Weights of a small transformer language model.
Architecture: RMSNorm before each block, rotary positions, no biases in attention or MLP, untied embeddings, normalized queries and keys, capped logits.
Training: a variant of Muon for these matrices, 266M tokens, 4133 steps.
MLP neurons of a small language model. Each row is named by its layer, matrix (down: output weights) and neuron, and shows model dimensions 16-207. Each number is 500 + 25 x the weight over its row's rms, rounded and kept within 0 to 999. Numbers have three digits each. A neuron's up and down rows have the sign that makes its largest values positive.
Before each neuron's rows, "fires before" lists the tokens most often just after its 100 highest values on Wikipedia text that the model never trained on.

fires before: "5", "3", "9", "2", "8"
L8.down964:479525472506510485480522446515494497486485501497498510488530494510519482568513506477483514494489495480481525484526459505471529487473508452492495487468446486468542517508501527501511528431485520509497523495537530539519456444527479508448494479499494460486505516505534543543525492479467521523496469486554491479495500500529507536503527515512499481534497519519482506475513468473536516505476503478506519532531489474510475526524473473476544506490463494483496471497478529525525514485484509540513572510518510501492487500507492460519534476497493510538525491475506490449511506526538501458

fires before: " ", " in", " March", " August", " December", " September"
L8.down1009:476492505504527505508486505505523465483483502484517502523511519459470534504498524534536493492476518510475510498518451534457465502522464473491529536513467505498503496497509517501557487511488517491490454474488464538530480518494541477477464478493467524430524515479476504528490477500510487450431483461500499528463559500517505478544526524536508487496521523482507495559463509491491510525524497541492504535495515532459487497469511505511470493506501509499491505488448488464542540476488485500498525459506474510472487474495459518480453510511506493558476520502509493513494518490461502485

fires before: "\n", ",", " in", " was", "."
L8.down936:485489482552489494480517487465468442483502505506528522496473527494499478483497504509534475502533529520485491492491493532437512506487499486474479477509530507522484519513516480493528512486539451509506526521511464488493481460497513481493486493496487468548453515442541506537551519533487504533513482514535440501485566483505527490480515528515491457503536550525458476515524488487473486466458516508435515517559542529486531484484508509469525495516507500484467498466514506532502511529488488516449469430540534500509531476495517487499536497485503429527491501495477507504467490483490450526

fires before: ".", "\n", " |"
L10.down785:503455543464492523478510516482466488474481512525536560490544478485521528490526550518510523502502472493501514482518509527490514468503524492500505499498520501520527480449488508477497551489504511487491504497517499487458503506540519484503556503475452473503486470514567539518504540480463479480528512479544444484517508520493549492484483498487522462497503539441475490524515488507509506492476487530477467479475525487486518433541490476482532500477531511505522485475507539505503485491501511504480465438508453548498521508429478499496519483457492499475474474483477491511551450493502475459

fires before: "5", "6", "0", "1", "7", "2"
L10.down185:508513501519465474561508520533501513470471508467473470471527478502509469490489517521489441518508501546508468491494519527533497505510549501515496463489493525493498501515517507533480519472492529542490494478517520475499490528526496536516521497509492512445498535485597480523514491487457460478479506516505453515448523468483566522510535496483508510503547480485549539501467484510525495514505529518493479504494497516445498462489531485521494465454487493527488459481477509492509488496472475517543538475501529493500492494518529516496491519518542518530531458499519501482432487522478497501

fires before: "9", "1", "2", "8", "6"
L10.down248:464509493536506479475471463483498498465506518556490469525474499446514498504533530472484528511513503439472497507484529509510500486510507497475499461475512517512511496507486503509466469491494474525485475491473481517485540522502524550483539505517506487480498502483477500516491544516466468465531459474531481500504529492508504502529506466527493511457471486485470477523512515494494530542507492513474492502533482475508478485514539481470507495538458542471528521503528481512518483476565499553505555479492484517527510430469533548509554478495505471461495517494515492517460517472527510520

fires before: "0", "3", "2", "5", "4", "1"
L2.down313:494546498547519481510506514503463498559532553541496485494541521496504524528484525513503503506512515535521511504506506524500543466500496511475470501506539497532470432530483486490489458500461518500521451500570531494463479471506479512499485492488530500463491576473512514492476507508451475460485511497512494481503486503485518463513521491494486492503524504473479511484488504523472504504513497517531465500495545490503511503487518514539498479494485485533530493495561450526492442536503473500463478514506577511472484520508475520517533506520519465500522488483486453521549475529481501510

fires before: " "
L10.down980:476513477505470488471494514481518497491486507511498479487534481563517512530489523514529518510510498523486485508523541532490472504526452499523518497549541478464497544574508498509530526501457482471473477463497504506540499470463491477512505501500509534515516541508500520483502512491465485520490530473496555501523507471493521486506498459508533534547530522460510490511487506529501527488533524556488487527500507514465453490460474459518534494482502535483495482497482501473501483497511520497485526497499530453485517514475514471518552499581490502483478503531457508523528473504456502508

fires before: " of", ",", " in", ".", " and"
L13.down1009:472507488491504498542535514498521504525522510477529523534536521516504517502523535495493472471501498479525464496504463540501537467493489451515470467534467465504506473458495490458556507479504503490492501534546559480469482491480475516502499508447546515542459518523579464518530512484484479490536470496491481519549497498483502512498484473517463510508498538528542507538421511499462481484501535495454537470525482552480532534494474477524518461527502508470517512486481564522544492489534477508482497475499469516451474498443547506503487487484489502513475528486469547491526485477523461508

fires before: "|", "\n"
L6.down6:504508513524505500510488502494495513516552490484509495481492551464484495526477503520518504522576513482478485509501470504511500527457482479502517496484478458513503512512496532522470489485501502522530530526501504448529526457497500492494479521511497504478492528511539486504479459470481476498506508520511472464503469513530474492522513510501476533508466477509437513478512506476449503501488484531540477471491500520515501522503540534499502471526500519482515485544498538450495516455556528539482528461502515519502477523498489487488530496466505499530470500457515477517494488467521483473

fires before: "8", "6", "2", "1", "7", "3"
L8.down386:501536468491510470519495519559490531492474514487535469502519544496514500481525451547477465519501523516498510500483533513501492498500491495485517504514522481516522491476523516501544496496504506510540488462447513500512464509500436504514494454496471495494498489502629511484498487513514530506492454519499523448506510510498527532514486498443518519472459553491497453519533487525513439522528486507488486484494504572501476495492516534513501461507456511515512498504447487510507536491482505517454495510504489527518526506515505518470453469543503507532465514467491486497467432538482497494

fires before: " ", " in", " August", " the", " March"
L5.down544:501494500513501505499510494484529462508473498508518481520476546517452491437472467498504501500484533509483470516507478546537538535513509495537512464486470455507522525532453486510550512515517510563482480500486552506503473490473445541516484474497523465533479524472468452508503510484520497437458494485479458539515522502484502516503527534499522527486505525518524482511481494501507518501494493515547447497475456512517494502484527480471514493506491477476552495555519482483540493462477510499542540502491487496489537489543487539507452501565529537522523513500554513511507480485520497490

fires before: "s", "es"
L13.down834:441574503483554486562476489534495536485514489483488482462490508453512559549476520519495501470480507471514495498478508530497497482486481481520479487511472492525519485467481551450483506502505517472488502475500496489525510476515522490505512468468527489512541459479469443496514468491506470487505497484492525437509478498516485519474476503518504515479508536496542486467508521523492480505504477493525503504491493484439528517501499526518536558492503504487502484535512514451550509509532519535548478530470508512480533523456432501475519475495489472569519503523507498493509510535505508503

fires before: "9", "8", "2", "1"
L5.down625:481520490517509455488466508472516500510536511481438480475501508447490473546498540514445513487509506512484518520516541519474500472500498516473520502505538485497505496503466504488472519479540526488467501497529538482547491510538491534490507509531487532497504529456510514540557451516496488484510514515504486500481546502541504536560489504503453478517486527495500470488530502527478510437524524528465501512531504545496486485464493530515522477496466494558499506518481512477543505520498522452473497490459538504498541521557526502471530532472514493518509500507487463521461481498524504502

fires before: " the", "|", " ", " a"
L8.down140:477534477460512488523503477539515477517521497503507486508499537552493442498516464519522507481475488509479509490499501515566487524513503482440541516517476509523525517528516470485532424556499495580487495486497519507510468481545435509497483462472492460536464519500522480506494482498512507511496487488477530490522504485490505485518505511496496463556478486509495517548505478504473488506475530474512501508490484521508521510508501475519491530493472542521475515557496542497513513458488539536472528468526528506511526507541496519491438521521494508487468525456508504571486502510547478513

fires before: "s"
L13.down899:478527506512515481494493482521429512457497483519499506496509493502546549539484556536500470514533491491516521480486513490493511475456496475509495521534538523516510462518496467487499483489504522459481490535523527500503502488467528483523520478508488414475502503527461494458479477519453519451512501504456534503528524527533521524496512522493539511513507546512495490479484506524525506546509471489491481521441517453484498543524497487511498537489498520475500514511539469476510469496519523503552497502520509463486594528498509550493517529531493498487539484495514492483498444485484503510

fires before: "9", "8", " century", "7", "-", "1"
L10.down88:485457550542492468508495463481483493526470525482495481491544496503509486500487479516510503484480510451514502471492505527504518481490517502486532503493551523517482498490497497501492487487496502478491528482569499526541523495486509531499534472517483513513508528500550519515536486493496519488508518521537530470525487520464510496478532488519490490499507534493506468497480519526540507460520470462509511481554481491478496494522533486539523480493464505501454511481489511560533470487496549504521590501484448478529483538470504512548488495536525547504520493508489515537471422523517512507

fires before: " |", "2", "\n", "–", ";", "7"
L6.down974:497526518513517515518547482477521508511482528496499496484468529480521459544500511501462494500506484496535481498509478511496469504495500463471459517500549508481521529508463515528473524528517515486529504482559507506483496466520513498454527484524475527489509535494523473537531472481531476520488528515542439489510512523485502485525450490473512493490463489466458488484485501514483503514502506484527486434467463493517495476475489470529535531499526534484466523535492515578479535503477497459510465511509491440535463529499519549476481504539449506501498524485500523543493502496481540502

fires before: " ", "ä"
L4.down107:507464460458465464503522518500533467482563492512526509503499493534462440471504497533477482556514501471531512509468523531466474504531477501494509508518516495520530522505513522471534543513511490474491456492533496494543509486504513547484489465496523508461499494515479518493506514542518438458500480554494458502496527474486494485496497500517443529534487469515486489495463481491497486467459494510474456480521456510494481473501482495480525447550493507550456449483497522504512455468529503555507494498493537508520459433526447494516516534522484511489486512539497523472515498454490512530

fires before: " "
L4.down230:499535487471472541528503503513471499546496488490466487524489488501534485516518517493517539475475488518499482505513465518510501519490519509471524478489492524532465505487506492476519546482549508515461531495500482519534513498479461564526521500480512530529491513537484527469512499508479488565491476522498500553478538469474518535487544513469487544511478508496509473484500536531555508488532533523468476465514460469495473476519492506474540505499470516512520471497475521484448478492500441486511464437480516494512526508484478491479522447505503474513503521520532477502491490504505478487

fires before: "\n", "-", "|", " "
L2.down634:468488486478536472520455493503520488537477539479492463506498525494453516524492490502481483480502521477465504510494489524463520474461536496510508528501483543499546470475493483516490472480474510495522523516517509507465446510552529541545485549490469505532469528495454482448475495504490517493537484486437514556523518467518504496480546478478505452487518501457481546515531509486487536490522530501514509517542560527495507515476533527513503468504490459516529488493496518501463469558490545490498526469482485513481494481487500505488482511513501508497491541511486493489486533498526471496

fires before: " "
L5.down232:490510475512456504472473522510517498473504446473450491513501484492537452507518512525506482466497551447473491483476502549506503520483492546508490460507502549496522483542525498463516553521509519474473478470487493512566518524461481502472478478472472462505513567526479503488501486504478489530488482517478508503471487512536514509514535461529478509520525535467496528518469519496513477563516454519527499478518455509515491488486496540533505519507457559528509482489494517473507524487469505492497519496491571516506507434505507522466448532505510510522503508510485529511519486521490520506

fires before: " ", "1", " –", ","
L10.down1011:467490518515484510554509494483496507464507500517500496514516493435549489472517516533493495474542525435479491520495501478523518522490480489475485504465496532510472447494497512510520549488528524495484461540458496526472478485526513506495492544495475522485481523516542508512490508486495461532495513469487475476514492517502518533486489494513477450507523509513492535471510521495490490491483478520507522478554550512495468526483475500479510481531482490568484503544493477521537498528494475492502537487481437514516490512524506557470522487516513455441565505462491525472468521477506475498

fires before: "|", "|---|", "|---|---|", "|---|---|---|", "SL"
L4.down634:459495482515505453537503508512517504468501514490506453477450514508505488500497503538510464487512482501515498498533493464488493474447491513528476501505451504534502464501478462513486473476507522506476494482497441500483480531472490481488447515527475472480481450435563492487481472533439507495525521519521525477510540518481516555517511495421446462502487485506495501491526488486472485494507564448516530472467506485499504508489469502510493481515555478490505522503540504449515452512474474544495517501502516511493520501494521470469487502473511475512471476534506471523517452513513460492

fires before: "==", " to", "9", "The", "===", "8"
L8.down231:525496506500489484519495538477543522503529510504522518502468508529500471485496489464519496492541456482519497481488519505566467489474528523475493517514490514520514550517486484500506541527521488519509505546532470486476468518480482516491477500463488548503504533500535506505492480538485505498523521499488464444464534504478492488526510477455472453500538476528504486517534514478522567480500489521466506476530481513532481528502479561481471457482513507549510488500493508489528505458532551556504560473489522465505526528466533499496542466482488520502475501477469509464484506542527494479

fires before: ",", " the", " ", " a"
L11.down36:517540486467475466556524508537516511466501492528501502525516531501506510473476513491525495525481504518473525504513478499491510536490510484510531494497524495527534481529417486506441518492482520491502526510516542530482490511515456515522502505501507521564535481469652492516489500499498524493478499488497520509463508469464498495457525469452517541513533474490524480493501481534485519484486493470519489494482501485503498485464475501553494485517491481543527468486520475491523487483515526478494572517541485520479514473472508500501426493487521482486493509526510492510503486542513480507

fires before: "0", "1", "2", "3", "4"
L11.down896:493530509505497512469472529471496497509509498475509543490537484453478440454500447513453535551488489507457514498476470469490496531518459496512498489528492518522495518544469485494488483501492477489507515529476465474513537521476462461536488550531506485499482502499569488491459476503482537488531519507439496511503493488535504476549537528465490508504507508505520494521489457519514493489501534489504519479498496507487481526530473514475500496498471503488497535421467492474499495501482491457503505498491516523506464556501523532523539523461510488525485530539507505527516540506514436534

fires before: "2", "1", "9", "0", " "
L2.down248:498491499477517519470490490525510522527535490475490504496517493471464493472500482499481510525516499514518475556528473484461495487507456498502514479476523516583483499538499449547528489502491523464523517513522528465506518509463505475528501529523471474526504490528533477532465515501447502494456477505521486496499515516476488523492457508493522475488549516479527494515513489541516465453511506526480487499509465528511519516506481505478499491522512510489462480482490521484525494483498471498471564509502534494490538516514501529517560510505515473490514526497479479507488519511488495513

fires before: "2", "3", "4", "5", "6", "7"
L13.down692:440500514562500508509512485486497463530501529502514544515489510463544526542477489512494495515511474501522473510486501528461471536513527472462497505519511496476509541476482506532490473509469500539551495453460531444519487507555498467528474497479471464488508495545531471518535534540488476447511489496520489501512504536495466486506506472489501498482510503514512511513447477469495560502496476488477484491529482506550497484530510521498512510501498475520529521554475476473517511506499471492532485480474491435533475463530505520511529490508508547493511486470497525511486497518489533521

fires before: "3", "2", "1", "4", "0", "5"
L8.down934:465481476505486517486515514518556503531490516504492508505483500479502521477499507534507507524500486501508511478485517492499502521484541496479529493531506492495528457521540485506476477478513539539526492492479467490517492493531471475554499505473490484522509504475579512471517495493505472416480514488511494484513547460444518436541493487513492516472481524510511531519483506479524476491541514513478447480486487461506514475473517531507513471501502498534469478478515459517479525511501534496459553462480540516495554530464499498491465472499474505516493501493474500497469497531465519527

fires before: " in", " on", " to", " as", " at", " by"
L11.down129:452517519476496484543469506505482503477501512485465531547507518489493479499492520489488528528503525527494478498487454546471461493476465501462520527505513511545533500490490463462529493495491536507507459507446503508514488443525474494494520460498487526506505521500563481508511529480541495512491454508517481509504489489527511526519533537499525490528472473479478497570541487513484490493473473501497495540485508465453511509487533495503483517490514470449533525561490473465505495471553484476475495484525539510539481502551499479485502523502536505483545506479494456512525498526494518486

fires before: "1", "2", "9", " \""
L10.down449:491547503506503467450477554470488479506473555481480474521520489531414462441457520525484511512436493489477485495492499484508499480514477502514468496503502543495505523539537490538484498498500499507498529522524522464580484499511489508480470483525509480500495489487546472487495493446466506490553546491477498484493537484525501494494477514526441478533492511528489501459511514496542490476505537491493487466508482520475493461534509532558511493526506479466474463453567502468516497486491524473460550457469468484500510468504486505512503532542486492483508519497475505526496509498478486535

fires before: " |", "\n"
L4.down32:513534478484548558460468483500521456495428492499526550553484492502503505559481479531487542578460537476493439492522513512483461510497500495537495511507520497493513550526531493528536492500520502473538478494520454505438521472506528460479519515501537566455482507536506476503491485508522472517505542490500522525512461541513502506531474522499479502535515504484476514496495526514476484513514483509516487477488515488481473512517497469477515482494454510502473516489513490526516480500501466484466489480457532514519471500486489501467477484541479489524529439482488497531489474501507515541

fires before: "0", " |", "s", "–", "\n"
L2.down928:484597475451467469479525530510524491545485458515469494462501499546490458494518484488471520496509481448447486509501533505487503524526486450514507511522492511512497512492494535547509489522517531521536502499467512522488507466461496493459501505484522454511532531515529464516519500498478480542464506515547464475479532502461501499492505546491493528515520500492501510534454464547493517500507480478511516520515515465536494469495462506452513539509528486472518483468500501534488503496486497491570477471503468472515474492530496490521526555524472469517482517499482490500494493506474524488

fires before: "s", "0", "th", " season", " of", " century"
L10.down4:468517487494493491511527537457455506523500475512514494482516507486516530476540546469484471532480514489466503499483500497470513548464479458531479479549515505538511481450511501496473491500487495467496513487519482524518494499516501466511518531471457501510503471513442493466474525469467505458510500511414488471466470509482486468485504493503539531469485460551508508477515519509457512534464477510469526508492487466463492523493573534537520481486513434481488519511537538517474471485570518501531460496537491480492532510515513516504531471495503522437499511493506526487424517496521446495

fires before: " ", "1", "2", " August", " March", "present"
L4.down849:510501440489487527458515533472546484480474490528539530500501492463491498478516512509481467474515529452533508528490503479519501462480488485505484481513492485526487547488536477474527495469510532542503481501479468493484505509499482484502515495518544476529458482524553491508497503479489498492475479525506448506495538488474529515480487511507527506461531509466449520460464497464511536527512495545471459547513532487534476519482499535476513518511517447507495478479513496478495478516481497481459557506467533480463537469489504494516461492511535506446469487516515542500489511443480475497

fires before: "9", "0", "6", "7", "2"
L13.down757:469512513526502509517486487513537431457503509506499540487554516434498504501477469499454468551487505521474539531532498459473465509530508529506481469502499526505496503463523473478527547535487492480471508508465500508462503523506508488494504478465525492500478548501562515512539494468481518509484494476513493497540506483498483512496520501482510477459522555496504474478505486525496505502481527469463509486503489492527558516536473483498459461493503492493501523481513534480488494487481493465481471500523500506493497481510444469524521514505520493452510545552516543531525508521505481487

fires before: "---|---|---|---|", "|", "\n", "|---|---|", "|---|---|---|"
L8.down761:506473492485508505479508523490477486508520498524517458593535534483491457483493514467502503529518515477522519523468469520479516471471459499501493492462519520514496510536493528533506540487531523527525516516525546488495535531509509497555500541511495519481510512486473463504491476513507537529464500463491476467496501512483510515516500544515507494485529500468487518484472507493488462509501525505531502477520538499497487511498520491520494483538447533500488520521484479480529492488475545507507533532506477546511532522496529491464501538474481498483499542538524443505515521511510495425

fires before: ",", ".", " in", "s", " and"
L10.down968:510477497462493501499532490471511499480466493490484489539490526483446489461471522510470467495489500500514491501506487529482484438492513493496502472476494501488535461518533545507530459500471485494459468528513525477509509528528504475481525473480443470547506496479554466504516494486517483526490530475549475538509504457476507549500472500494523482526489501486518455480464490515482478515529498499536475508492521524478464581510472518497487526527533510522483558521503476488551474471496553483497529475481545514500488476499530489475482477505497485491473549505501516509481492488501481517

fires before: "8", "1", "2", " Succeed", "9"
L8.down414:522481484501465526482491452492485494489508537502503473512523501496428501492512541468485521521491489470522522519504497547527497508558533521514488507493502473578554505493503501491523477484462480524488508510516495513479520486501477552523516493497520474509484491511515439542473493511501508475478513501526473493502522513525518495478517485489509491491542476500506477522530504497483494489500537509486504489497495485478494535497507505535479508523495515526488493460546499494509468489477527499523507470507478529472504470530522514472591509531490488516514512504488494491454503479514504472

fires before: " to", " in", " on", "s", " at", " for"
L13.down700:486470495509489512506442483514492534521488558508499539519503565493455470467530514486478507526488519467514513472521442528533483520471500552462499506523486526504525487496516460518532491488531460500512463499512492524481510483508505519500481462473509503496496553472595512540503451483483504500456458476500540491566538531511510499498547517479521514464485536509515501493505430479536543475513485478520544513532493495492476507530456461552457505462521516516548526494483458500505528508504500495476493489508475524507522505522531482473490506500473504517501517483473520465476490475462487523

fires before: ".", " in", ",", " for", " to", " on"
L11.down868:461477524516484487535517493539513502496511499495510521516498514468492470469446544485475484482486493470511515499478477551487486542483534504502482488521478491469570495488523480451500478480556465517524458496495510527510484474570498502482533461492486471501507526524599488491508491497495501515497485504499479496556485496512506526498476513521540463495531516480449492528506472507477444480483477494502513483523512486519501536480496484555465491466514488473461482513475464468531524512503562502499496474487503538491483552463502489515473490493500477472539507496480495537457509522522476502

fires before: "|"
L2.down849:518499530509541505570464464458484552523500534509498503473441512491543499493476495477453542493488507505483480519478505537496523487459500472509472451408537485483481486506485509481529458517483482511547557521508471512512475520510490506500477519514521506470463518493440493474476526490475528531516464519502524534518480508485552501471517477532493493518487483487466500478578479509490497505503465509524494486522481511520487490494508505504477483525495526473497516522475502510517528490499556513534547484497529507452466468508528495490537477450531485518552506513470494485489505487507499504

fires before: "5", "6", "8", "4", "7"
L10.down1012:491477517524552467524494501511527506535540516497491489490499468521496495494477472528495496510526457484507491483555457543567507502452476446510475516456536480512480529483476484492536480534504490538504519480466476490482505481490497478525488484495502499479464534469537514466489522524498501510472529525476530463494496482454497498517505513498497484479499540496493529483507529488504505499521499517491536534540549551555521490503520538539508500479488511485533485508477496480537529495463504485495463506476498445521507503465527485437497484530483503457592476498470519482478512473500521530

fires before: "|", "-", "\n", "FRA"
L6.down712:503515518482490467510525471498513477497526501523484503471483495493516514493485519485479542497543469504486505530487446488477513518530463494506500460429501473501502478512538523497501495495495498516522500546484529469531481487485430481455487544485504531505488499479534470459490548467464460528489525497484521558500504506521490475503499551548508478490479486517538492466528491504470499506529521499489494541524454531510516537474467490517474530499504521519485489514495498509549542471492491533453607470473521497498487502516515480495517496495513476480508510490500503519529446520540525537

fires before: "1", "7", "3", "8", "4"
L13.down638:516520540537487509479471462531497485489518522500487518504476477516449482488512514520483523504469472528458490525426469478454501484493535485518477463495537484516501494499518456475489481490491533510515516555522452489460499514488487499528507509499549509514524475504564493538477464552510505464505531461500516493497521509484453522506492459464469499520514503494518528492522483465524505500478490509512491484466490469474537520490474515517516494460537505529553524510510519534539519447470506493489473552490490535526487504486501476495526489503492481543537506433522507476486506466518508503

fires before: "7", "6", "8", "9", "5", "4"
L8.down529:496515534521498540532513502537545489514468464503495488477486485468492449502506491477490493472489465465512482512512500464525490503466510475538516485458521507505506526479544486483538498470497524513555505473477510489490518510540473519551456488489491513549521545526553493451504528488500499490498523468475523462516514453491480490493512426493454510479517549469518497520499514468483517470489513527473495490527462524543511532504479532556497472546547519502507473466507471513550541475467514490475512521475501492511537518519482498502571499509517527516512502468471575517485477528504500490

fires before: "0", "1", "2", " |", "4"
L13.down219:490530460490499506498498531528527464490493559478532512514486538517493526492491461538503491459513517517509499508499524503485480526518481474498521501488519508479515513501509495498520473514510484489493501563475498505472538472511505490514493530501515564477461526519620494493489448494513515492511488480474496499478521509501491478482453485495498461468518547467486482503527495576529496526555507489552485488487507465462512555503497529434499505514467462481485523508511505485525527524513483485499441489521505497553501494458472532504516510492480488461449538545535504530501516536516484523

fires before: "7", "6", "8", "1"
L8.down738:489487513530473521521482501521523473496460519510493478504556470504487501507507519469526507513524494502491440489491504517540531519482517499478512498519553495512515495536548476525486503509498512476523483500508508480490475532507474548554488444486468527462448547482532511511471479488494532479506528495524514495530520506491528545465519497495534470528547499507474547496535530495537485456559453456529508497519506483486538480540530526510492490493506542507523520524510511484520510508470492496535505489502495549513477506521505531513508506520505514508473461531460499448456471485515506507

fires before: "1", "0", " ", " (", "3"
L4.down243:493517492516503486415495475498524505479497495523492485497489502493496471525503539463503455478511484529488509487502527431542479500517492488492466508471485474509442483522481536462511517473513527518479513509434473487481518505505524498503498543546474551525509517513494503554499481461505513464532501515504502475572523499490493508482489495494464490472529475524497479501519550478485500551470486531505492478563483481521495520536477507523507506486512519484500458530486508529531445497475466517505487532459448494483539539493495472483489510489523504504482475479522543464536532539483479548

fires before: " ", " the", "\n"
L5.down562:495534526498473492517477487484513500483495527481508475509480491522480492487481510513465451501528539476545500506504587514493477499528545511560535496500513478560509566508484468507513487524486530479457481539480538544501533523498504501529513534545433491541503526510512485474488514496477483526449503527489508505488497542533529511523501451498495456509498530518527522486496472496536463475487518522474518474517471504536476501455521529515492517509499545488515485493524548469518532496536515481520544496523504556494547520535543490508500491510487511513536507504487534497497519455489508544

fires before: "1", "2", "0", "3", "4"
L10.down539:496523505486468477496500471472455486454537523496498514460526522453470536503561521483477492507474468493478480507505474463482492495496516513511507484512430540505494492508478486469481477501478481481429558484501476532485502494436524476533500526514510492479529515465549471517515504525453501463492489491494534483509505488514529468470473507494528542466480459531511515495486507499437504501486492507537521498522505478509465501476466467542495459510486448528482520466497496516510507473497485487536562510486504486480487487466506516493586510518522536555481547522485502543513504524523487527

fires before: ",", ".", " of", " and", " were"
L8.down63:481480472515504533531494480507514469514497468484484504556488534482489502484510523506485471497502492520506483528482512523464514523476535496499474514498488489476506500522492510499539497492468493500544522518497504526496504511503498481540474527484485470500497507457572504484514534503504549520520468522542472521486510469503517449497492549470475502513461544469487496518479489503519514472559488477521474505541496496542519452474542480488543521495456536475523456500506515542486494502472523522444556469484455504475490507521491479502470520512503463495478491482504504526470462458512505499

fires before: "1", "–", " –", "9", " "
L8.down309:492511487467502515544503503484517448521466495518515500488494530499487544518571511496468499474465495515505504481471462493506516523493489499459511455487488500514528473468491489547464547519493516492515495506461485523482473484488511537484506531497513469494522503509505512525500492491454490514459504541499479492452464524522552523534497517478472505474501529480490499481508495487520419484499499489516515508556517518435532523487519495480485464533496524532471513492489485470520490524457484508457519513472499482427550487456497564496509499511514546503510510530506445496527514459471537545

fires before: "2", "8", "1"
L13.down477:533518489500486507546485495449498496551536484526467485481495516521519472486462492523469492478561503499494496539499515551499560472511513501478474477509494514529470519486533507529507473482497473488526444488490506528527474481555482480503519501487485509525523508518482501501493464485508541504519531511494552521483499533524485522518568477511441518513536505527491495482470451488466479505483505544459502531512468516507554482504484549534537504513480496521560517475534501483477464506496468472445482521497501558523507441492517481499490513541515502489495451483526490515487537493498553480

fires before: "1", "2", "0"
L13.down32:519505503517494521500524457507502504469457488531514467484502477497526495439484516508498503548484521521516483472539491513501489510491504471482514479531491471484494497491583538536513485515525474518507492503511465493537483484530491492517502502444516498516499449447572498528510504492487527496479504451523491515534481507519495496527522514522520561523447515548519430526498512523507492517500486518482460507494509482457509568510469524490472496520506541516499500501479476489447481470503540527478532465504536481443498524524501487512494530549494506448489511536529530467498491533516477490

fires before: "9", "8", "1", "0"
L10.down20:466518511499488514500506518498551559508487525505484456506462505494472542541451515533476526537511497521505477453492511491486564455463482476499480462518524512483502488530511496482486512515490498469546493474520498487491498453481486528468529495451501516490527520499450536502498471496504562497479484465483505515537474512485499499514494483503504487499501505489496490504465498509466499469488524455476488497505504460507469455515487521530491483478491507538517478458439502495528459517490453528496478478467473557479458500490460502508463480427491530514527483488481468492515454484505505508

fires before: "|"
L8.down202:487514500478487496469528504552534472488505486488499484481491497511471494515542504492511496504492523467507486500477538515484472471476550498468490491494519474544497460508526522499531517507542484541490560541540502523523525531517503477480492517523490502521525503526498535504471446473498519499469540479550521495472546537532545464525528487497481491509473509501523517474477483509468471499496555441510517465496493467446516481505487492529504479495506535513439508515510521486512504518535476517527505546495496509509520477507500510514516554497496497504486499529491497528484475534490542493

fires before: " the", " a", " his", " an"
L11.down349:520502502517509510502476509527512501465480514461488531463557539528476481529471522522479529497513526501505527489524481522529468501445489498499541487476477466516459493542496514479508482483495492491522478548487530491508515529507443477525492506473508485547512489512553478488491501464499477493439508529493467467497498523483482480509503476476495483546451485550488503429500524513518495474490473493519494487534494500468509517504529508569501519509536491529513521492543484460480471475525469499499493494507496522524454498442514511485428475477492539490492504448467454494490495468488524512